config.toml
n_layer = 18
vocab_size = 2048
norm_place = "pre"
rope_base = 15900.0
init_std_qkv = 0.0207
optimizer = "muon_variant"
decay_fraction = 0.534
seq_len = 1024
MLP neurons of a small language model. Each row is named by its layer, matrix (down: output weights) and neuron, and shows model dimensions 128-255. Each number is 500 + 40 x the weight over its row's rms, rounded and kept within 0 to 999. Numbers have three digits each.
A block is one neuron, or neurons of one layer that tend to fire together. Before each block is what it responds to, as a language model described it from the Wikipedia text at the highest values.

Responds to: Awaiting the main verb
L9.down25:506513506489514515508604515567520518516572447489433552500519508447458501406534408482463460512572594531473567422547448492481466509548456460487396549548496508473425484533525502535530472501463490522502500555441461510478486495455539529457482461482515514489528455501541527514446530518536513476489503558546472521535577560551565464492481458472457533547555490513468499474470452561502558529534
L9.down310:479567500530483505520575548525510462498485510468535537434545488532500514504534547531490543492513462497491502421510433486514474492555493439507462480464567548407490411525466442437481511510488538486471597524478446456446506488455566481447482531423551546449538519434530496474554563560555476427513536497480526519460520541542468549476464500478546443442521512502558615467556586573458499523537
L9.down401:473539470466428441512490587471545534472510427508530533543522456512491518491463487527485458498539508494568489408555496462431555526484513414453558527499487469550490576493442546566603443535405477499523480498568536472573594482506490430480576493444490491455474512528481547482499520491452475514477469448497492515473489543438611501566514488465458558455494540502499508517415495502575469573473
L9.down630:495499471464541450517496462486492554492494475518475446539531494442535545467591527527514503449463360521574486558559476583528523559520500423493493458448580485564544491498473472475518489424442493464560527514502419386570487515487533574523505480456489509510498489429469427524525503503514490526454534510450467542470482487466559555547518414471537510501473529506515514447518493432520560519544
L9.down663:504518514512446484476492452420563574445553521518474551447517480525519531515492520494511429535498539549500513488519447443600506448530546469457454549451484494464460547530450507487455473535396514432538508506453467502454473471455517497526415507499572549560541573460479519480484484522548484424547480467525484479487454473531555490493500472499509513534445482535566523514468452463511506474536
L9.down952:541537508449554499466542480443512535531546501434531571517470539507562486479501468486488521496503511476495483510544478513440524448467575462426435459550523450476596508564531522558552522402490567516477518422565478438534521505542510520506454496530482405458512498505509522486486389496535451476491535547551465481430522532541499505507510507479535490524536529513489463477482471417495424530475
L9.down1055:464575521543594469510495362456535548505525471462472459543535515481513512504566549568573484460496464507537563560454574545573463576519502507477475486449501478516537495562484541481439495548488507472556486489453531461585516464474605509499467442371549535501483531547532444531445508561486485489508569520479484543525542467549527522515514514504490509526420533498536563493505471397466512540521
L9.down1057:404510520496519443525533438454541479538455479471516533479531511498538519520461517451540456518461407532508527539510488434436535525478483581510472560499512530480506476480544506422504490429499500462534444442476586503579500547489560534566465465476485528476472432483525428511581421432426477471473504479510514549466516488479566520507453491425463477515451561556515451570547479490505509479530

Responds to: Subject before verb
L11.down285:602518570536500506550530456525481467523526470553547430466423528531531575506517494463488535474428529542507487442494369482477563485492558438496524504466530444456537563448493578508441512560512537565477486462505507533595421512555505535472468561487574474557530509406525555444606540473506455524525583494516502505503520614492537567527496495458586451534516497509447491572447500542506470556452
L11.down883:543473504527535496491445467523479495554481439483544546463487549477503549529492493465480525445548516488553509500530372521463480462515475556536491554467551551449503493490452469457535443530489492454477520508469443540500456558519561578422461553490450582450515521403539486516550618586599453474499542542525482554490500495504471506484403438498514443527461459554450603502491496554526465508495

Responds to: Comma after a complete main clause
L9.down86:546550511494505521451429495510519456507566467539521536487498533467532445485499495473507497410525538542571537500527531457550491552498529469523507492499516531445452506513486541504460473505562450607521401462474453525542487491562536465490428554460579581552464571456507509574385509465483411521503533503462485525559463572509497538507580504529553488511529436420555545593491461495509474533502
L9.down98:452454524570548434550498481466462417418519450454497607556487519501496486473505569520491568533534470535535523479479514485527489499484474512567453545462552502427479504530476475510417524558447461550518525595474510521584491520514475480492452503532491513511476535466468446508466477464475473434496512522499475520492480498471533426487503462514477510452547463458527494540560419474452481540489
L9.down149:501478530537537422439462502529533445479570484443570577450463527519568517547522459488541489474545504508563509476500416520548424514519461510541531515532474488519447487484449522489446494521483510487535512438544508472569557507372485486495489577565526509455517450377448516501490523471474516493472497558552455479509490542508523473507520482392481502454586488480478500513534471511522524484552
L9.down299:454522469559522480535530524531529513503484489489535564494494491461457452506519525500461483505582534469532526433491443581537575571522504428494544482530465482508476425526533522494481513528525502521532444426500457583492562461469461502434518510528492489431485535474464444504468469582557458443442589423540466417485493532525503553522422527553436539514527465387482469501510510485515549501476
L9.down594:463484489559473579567455606479511504596550591582459499517578453472500471503495518477426497494463502439487490505475484516452475476494406491470490462507475440535523473516504545596509566516494484473563473488506517590552502491524524526466545496417568523530474541507485588559443541579500576514554490484468558515533492532472498494502542464468499469546478535512466536456519512367511508440504
L9.down609:441529553426584504489529521429520502518558465422483490514474539512465500476569582522519543493451499485494528457451568447518519481497522488423558497427424479482487478454558501513493510523455509470435529553496419462466485554487448484518485471534475522491418446432530509445471484552455574562556468464502505603497468556504512505529520530528434494487472503490432465449507462503413517461527
L9.down776:583523512502540497530487436414473504417514501499484486536538458443477502519551529516468493498555569477491510505519465499494394495559561430468544478459520468430512477520451473482496509485507465424503519466510488525546518496523495520474494513510557519450494519446452488489538477548541501431531507511531416444517455571477583517530574451528543491451501458448580503464458496524518464511540
L9.down1486:575521485510472569495450485459436424547470450440554524524463534585471617564532515457580499471576496553497496510504490410553553483547461490464456499425492508506505505526519497564479505509581493467597498518508543452521497451488535537441448483550504521538566587487487490523474453480510558470542463481531520555567467529520533451454498458491492505494441484439557556413480478457546518481519

Responds to: Possessive apostrophe
L3.down3:531531434552488539510517521556491497463472482480440378439474539493506512537536523434473526525493439523506531482463548533568524499479479463559519565440474441519493561528499445469500476432454507504498505508490512517518553497472552583507526518539554509477478503477435560544530496469528458477484529537540530450510500466462496542511529456474492477474426509536564513438431549516525468426500
L3.down741:534524517453508529465530581573465504417426460606471486499478528482541505464525482523483510557495502473398568537467519472558497492503404491529576497521495486556447537529538501448495541480537486474500496506485513482540426476499511484422466534531485489482560443582518487450494459512492471444426509502532517522458488525389424540573579489438522493455513573542515499471473534484484498476485
L3.down822:527461530549571566504494550469530517458524429491486482476421464444497450460376539516440384567530486519443526497558476560535471410513501452525533494554485542526500437608541446458455483498521490552522494521479470484485516510469496504443497532512480529491499523514570475528456499527528504525419539444441491438394503555510484524500542480490491502470494534559476555428504442473500556473516
L3.down1004:467495554526519550510514449525499525496545493489468472453491503466547557468541443556465444566532489514447595543511472492569458560459553481496520488524494524445468556521447402507475528510510522509475527466484543465552456506526491551408512441456514506541550495417474562437548466526514437528461572576470529482504496449463549501533539553427556497541486524500510529509385544555474510533491

Responds to: Copula and passive auxiliaries
L3.down41:411490494435456458517583486516495550481521440502517529536469502570538494483512503514502460455485492458510508488515502540550496443509533497399476495447477472460524477480455438454478566460453515522530459560513483471511516486566474481479474534502531469410523507380591523475513537440477428451520563493485529484567489516490506473508463415511473537537483532446560518442516489530537461470507
L3.down384:478495540499524511553499430490543528520493457509575486489487514584474524475482465485477458425474480547521522601489535536561468502467423466452454540395508421497484543493495519466538558424510494509534464491564509455536526513519527480505489444461523519487502532461536470374483574457501527501521483472476514532544462511472466553500437531523517492556523465578557556520543490558505510529468
L3.down631:526502466506458568483479525507418511449524490564515496487470471544503466501494473510527491507498487471475434486578516559519490502482472447524550474471478486475484507510574543492438496594557459515475481502440508476411525441482558475529522464520478488440398475411450552460507509512445447497459533560553457558506469497500542527472519488568534520506497464477521535502431530502492460415565
L3.down1508:415549527420459464506542552478526461532471455483443543503478440495518468447487507553421494514515493541473476497540522527550496588497486500468551469494495548479470476445476510535531482493483562466597509450473508492489453395491518509495506505496489554449478543517496446548432585512524431572527472537499503429525521529545414510441504421427439484515548521463537482541456551476476500468524

Responds to: Complement-clause openers
L9.down5:544443498523468545462496399501477558584582430479424534501531526544473466514490492483562494525438500501508473504524518546507510475477543452509541518466451531515458517487505461535500496495550461496488484571501486494476548558481524461549501513447520563554526496417565467430451479494453526460560507505413443489555463523477566544520545535426538485546519549463521552575436487452479543484506
L9.down499:440418483486549494462454481453562608471453486474547524482577476502554470505533496535475512442470508505572566517493523475516474489575517504467533490570536509468543586479482431538487549465495489495529533494568550495455511532543519477487426416403498474608607460492489528475522522464449472541484542570472468459501486527492519528539543497480494536553516570543572469557466545484485526473497
L9.down616:496527477509533498405519541503599541422513434503379551524576395511460487540531466488507473525474558474504570503499466516540510474568521482499510482466480530482453523554430552472536542483448409467561533507508473507473517554514533503523490559481550481492499549408475518523552483481481469508521516472519519490481533415531467531539482498489447485461487503549458520514494521531639459484482
L9.down749:512527499514544484492522489499468487546553498452483466454453455502453458519506534504483451508523512535488486536534433538577527499468499543537568485492522486485428489513475463468516501454532531542495464500517516522446503480520514492530548514502465533485509503396488493533425392530455418476494519489487454555504601476478463521489559522450575470453531540534497497452437489534451509512518
L9.down1056:556532539451479495517521442563587476477567461485482515511493479452500505463520520480474562543535579433463471449526473468539486532507532487488485475517480516511547521468524503459536508576467520531481479473463575481554480547510542552548443453513436481450485467506430514537515532531535497501455555590567412501453495550521572452534514473525563537512486565478535525496531498489487539398507
L9.down1074:483454492467511474495477510535492474493475529507489431466510467432495495482496461538532437451385513492449625460484465485581521490481496529462593514533510483489527511496519496495539447475465461539533533506552455481473470474519485451464492517484527485535428527527480593526494441477558610495510465489427475508499508472558498558523541521393459480510481565520420469486533578566513498460483
L9.down1162:529463510509529511492495498547477459580513518443577506518524418470544538534489527552477541476549481513498473516497517504536497485527542368565460545545458455514527474495457504564501474537477492483448591558518489517487509511441481543568551464541512517478497567537526480479446518471474599484506455432534479500446512512506467529502595514525426545536499403511595525488525546472518526474520
L9.down1369:460461484545575474485503517544433472535523531456476404500454461545479467463480484492501520520490561488566462495562507485468517397460541541510460565497448530545522560483473473437482515503464462494466462521439414509598510504531528460498523536417441477527392447516500551480519529429596496471463524492492559528487571486548523516454522508525512583473474553514453492524567493524510489444527

Responds to: Reported-clause that; quantity over
L11.down711:432494558400532538511531556519416495534503489509540505473484465482506529525520518490612486440539533459476471462491434461547473536474551520464524495517534529493496484417519431526561470450527511510548483543462515567430537453416463520490423472547480538517518519453473520499518486521576468562517510567516504479504443558510516561532530512459428452570540518485495526466540560484541548528515
L11.down795:514494487492540441534467574479551468555492548488434528423486537463531476527547492491510547473546508571508469476570540526528541518521538544482507507482522509497525472517475500460542501460436541554481437426518478386459560555509515592520494457554508551505472472554527477529567488477535395454548522475615560514527460524471453507457536468469548519541458473508498457520478522495559462513457